config = dict(
    n_kv_head=7,
    norm='rmsnorm',
    norm_place='peri',
    positions='rope',
    init='uniform',
    init_std_o=0.00773,
    beta1=0.95,
    grad_clip=2.0,
    warmup_steps=583,
    decay_fraction=0.741,
    decay_shape='linear',
    batch_tokens=65536,
)
MLP neurons of a small language model. Each row is named by its layer, matrix (down: output weights) and neuron, and shows model dimensions 0-223. Each number is 500 + 40 x the weight over its row's rms, rounded and kept within 0 to 999. Numbers have three digits each. A neuron's up and down rows have the sign that makes its largest values positive.
After each neuron's rows, "fires before" lists the tokens most often just after its 100 highest values on Wikipedia text that the model never trained on.

L6.down385:461514480494519479547486524477471490453539515542472545525575446506453574488398548485478437506425504512453532548532532474518466489527471473568428442473476430471461528566520520468490507498517610449579511532506488516552534508567436516445514474454557534505525470517581539405451516518527428518533522484525453434515492439493507446504552473543550558491498497519452533428437489505462575489464476519470563495521481442487498540501551534497448568522468527393428502574486445503558449472540502535489488433511563505487485490479518514494487531457446484505497455497514526472511474442575462524497470490504543516489457582500483553509509428477558532514533529555423490463452527489491533465455
fires before: "| ", "–", "\n", ") ", ":", "). "

L10.down254:476484536532555537490530521458556470533459444402490447558454523477575362501461549552501489512499480509484469545540575536414472467495505482572524497481547566483521459528527440509509469524494525487467502485514516505543468535491476505602502511540473531483478496444512477489429497482471514517524520475491479462426399542561457514499462488487451492452530479434540492448503489549438484503517569521573519480521533526396511491536429577457514505489494546510578534536498495476463471494574469452489567498541503526479512478472526556390582471451545549494439512529498534446504556524443454461438505430581498539486522507510524460500524529454481535509525471432544549542495469491508488464482
fires before: "p", "p ", "}", "$"

L10.down110:444476567499440473518525519560501500459522471536361475529492500445503516510462523584477511522509406420422531490456530495533547459526517472558453444517517445478467389457498470505560475464549488457463473447470538480468497437449502533535490423494521413561496459539497509513469468449530477513558518505442484472440502512514522491578520446463507428508509522502544491497541512513461572539544503480486508591493496469513519501445507448481413536486538474505496504518501540497483415492520571439507424519458570512504452508447450508434483513452543487566606519512526471533500480494479577477496527415495503502517459528512476510565559540486507522462429483502550458499515535475558525534481
fires before: ", ", ")", "==", "–", ") "

L10.down523:492565529536459525449581482435443552525452474534428473509551475549510473483442502488517479526457476544566495488473469532548585481462510526600475467512558492498470536521504521476451486500511528466579457491467466459472459509527523509489489410449522517495546578487437487453517510485490422549448472425516523505467556515551470496437435517504513460482506467518478457522521504560424490486462495485549580457565439550527447446512462475460509493523464517587471433512487480512568519416494472521441452562506523499558514623429563504552489540513449536462541518440489490492473500557509523505472517451464533449528461521477466453568492571494546545469475488495526499455447463558500555471508
fires before: ".", ":", "R ", "tion ", "B", "L"

L4.down89:574525538489534516568530460515429563502573491535489554523508549480423456573424517474413442520484568513559498430480504493488483460490559563481495477510472485538455553486512519500451533534470561513528460474554494451440539546536530491534491540507493463464534435415481529478478491601549533547425498497479483523452451501490482566599437512537442525513511508513453476511552524533553478515569464508434483463533509566445556445513501557517515483413563459525476446497481457490497451536516467506472433489550540563562459479498509540520495462516519450483516547512538521482528567579516498509415551497559459466511551499517485558532528532496477439491524571495551466558510481533538479514496
fires before: ".", "–", "-", "; ", "\" ", ":"

L10.down534:452531469543521469622582523505440523517490480543583515466470537471513521497486534470480496542530515552520530512504489501510556530466504478575516493491542584497486479514542479471443477413541544420470473446456491439445508534482475524562527517555434490488517506500398476538433548480462540412498452541559450522511531559512511439414501538495478508485507583530575447597547532524467540527483468459479559551517518514501452525528550480472468553491494562522476483472528514438423419515467506445541504514483505538596512477439462558463498470505527542530553461549540456494482493529558477566535598514514464524466511497506494458541482577451446470512504511500484475475497465517472516537521
fires before: "p ", "48", "65", "50", "45"

L2.down86:527447424589479482485496477489493526568488507552483484480422467431533539439534507539418435500465535470438557563498467486530500532459478467560491425566587537539437481467540516476583437446506508441518483484444519542509467451502518525503519466473496464519496531514513526485532482468493478517535439540565532518573502386480552495465509557529459492499435539588512450559532457464509484448549560534481541556448502451470475418528465472564580550473588458495516452481479529494528472493472501493518551517485471505509496538477441520492520455525482553552527530439481541464492504543525571525512491466509512525449499473536509561481518456493541477459463490537525565536451441523528470450591
fires before: "| ", "|", "202"

L10.down238:477522470525493455511468490539478502503592505562531435615414475538482500538454514535499485511492477553480578454543475568503546465475485472495502479506519523492488546547477487553537524444428522457458435446568535482503496541473481466494381460543480575555535511515547492428509540462539580425475565490507510568451431485502517481491537508430508492427540528516497433475495513431474479498517481555423482497494418484511487472487502475444450454454465525545538560468461472442474533578500496541461495420572455488463539545470526457564490476496486470395528506486566539482454522487532446487531529504483524511496548461556499432442512506558467494510549506490488459517489426474498467475489
fires before: "p", ":", "p ", "."

L3.down132:417500523519505529525526396582536489469501470512478506496414432465525499427418530575501498467562450470476561514474490515508487496437532488489543507545494510483481473478444524458480509541576478475499510495467471578483443498542521555438452494493416510530563473564420481507485502534470517496538458515454431485504492458488463569449538584476526420509482471478524489535514498480446599517527541518459480486524526551517519539486401556529418528487463501547553558471439458399470560430495497486489518521512439524534497483497485522439459523533565489512567568541534515522457549555486479492480508502549489523466500498497437481463472491508524524488570545513540435528453457561497476471418
fires before: "| ", "|", "vs", "League "

L5.down475:506496589544487597477547497464434440467515429535446512475547486494504458570499517476527533540488524454543473496528564520390557475530482500485509424477474468474481459477553495435515520485506473429477498500432536512499541555494494542554516521434484509555454498529580463560530499490555507501498576505494453542503512532493474512489537471498535556523522481505537533502461536481543502476527473577597529387548534551554453540500442482501468487520530500464471533496541520580597507536521544496507503529538498457520603480493496474525496477444531517459427494485463471445521436447451534513453450407538571461508483519517483448430458495454452495504466534416428516551542494450487482494483
fires before: ", "

L4.down0:473537495419515478506509420512487427430502521486517475480572437488479505443416502468457474416511553479572469527452514521460439512476507438483552446560496533538507535496486482505476565496535482498472527463509559505505508494504474496484533497464593448497517484541429465555520473570525526557507494507456491535499485535542452463474516574550461438488512497531484467542512517539451565507516495435472546396466544445415548469574502520563481494505529484492461527482517462504432526530475448438445515426532521584536515449463467544546493495496450438454505547549447522555438431524466542508433446489531526465424506480562553535470502553504517539471488491573467471489525525500520414507564
fires before: "| "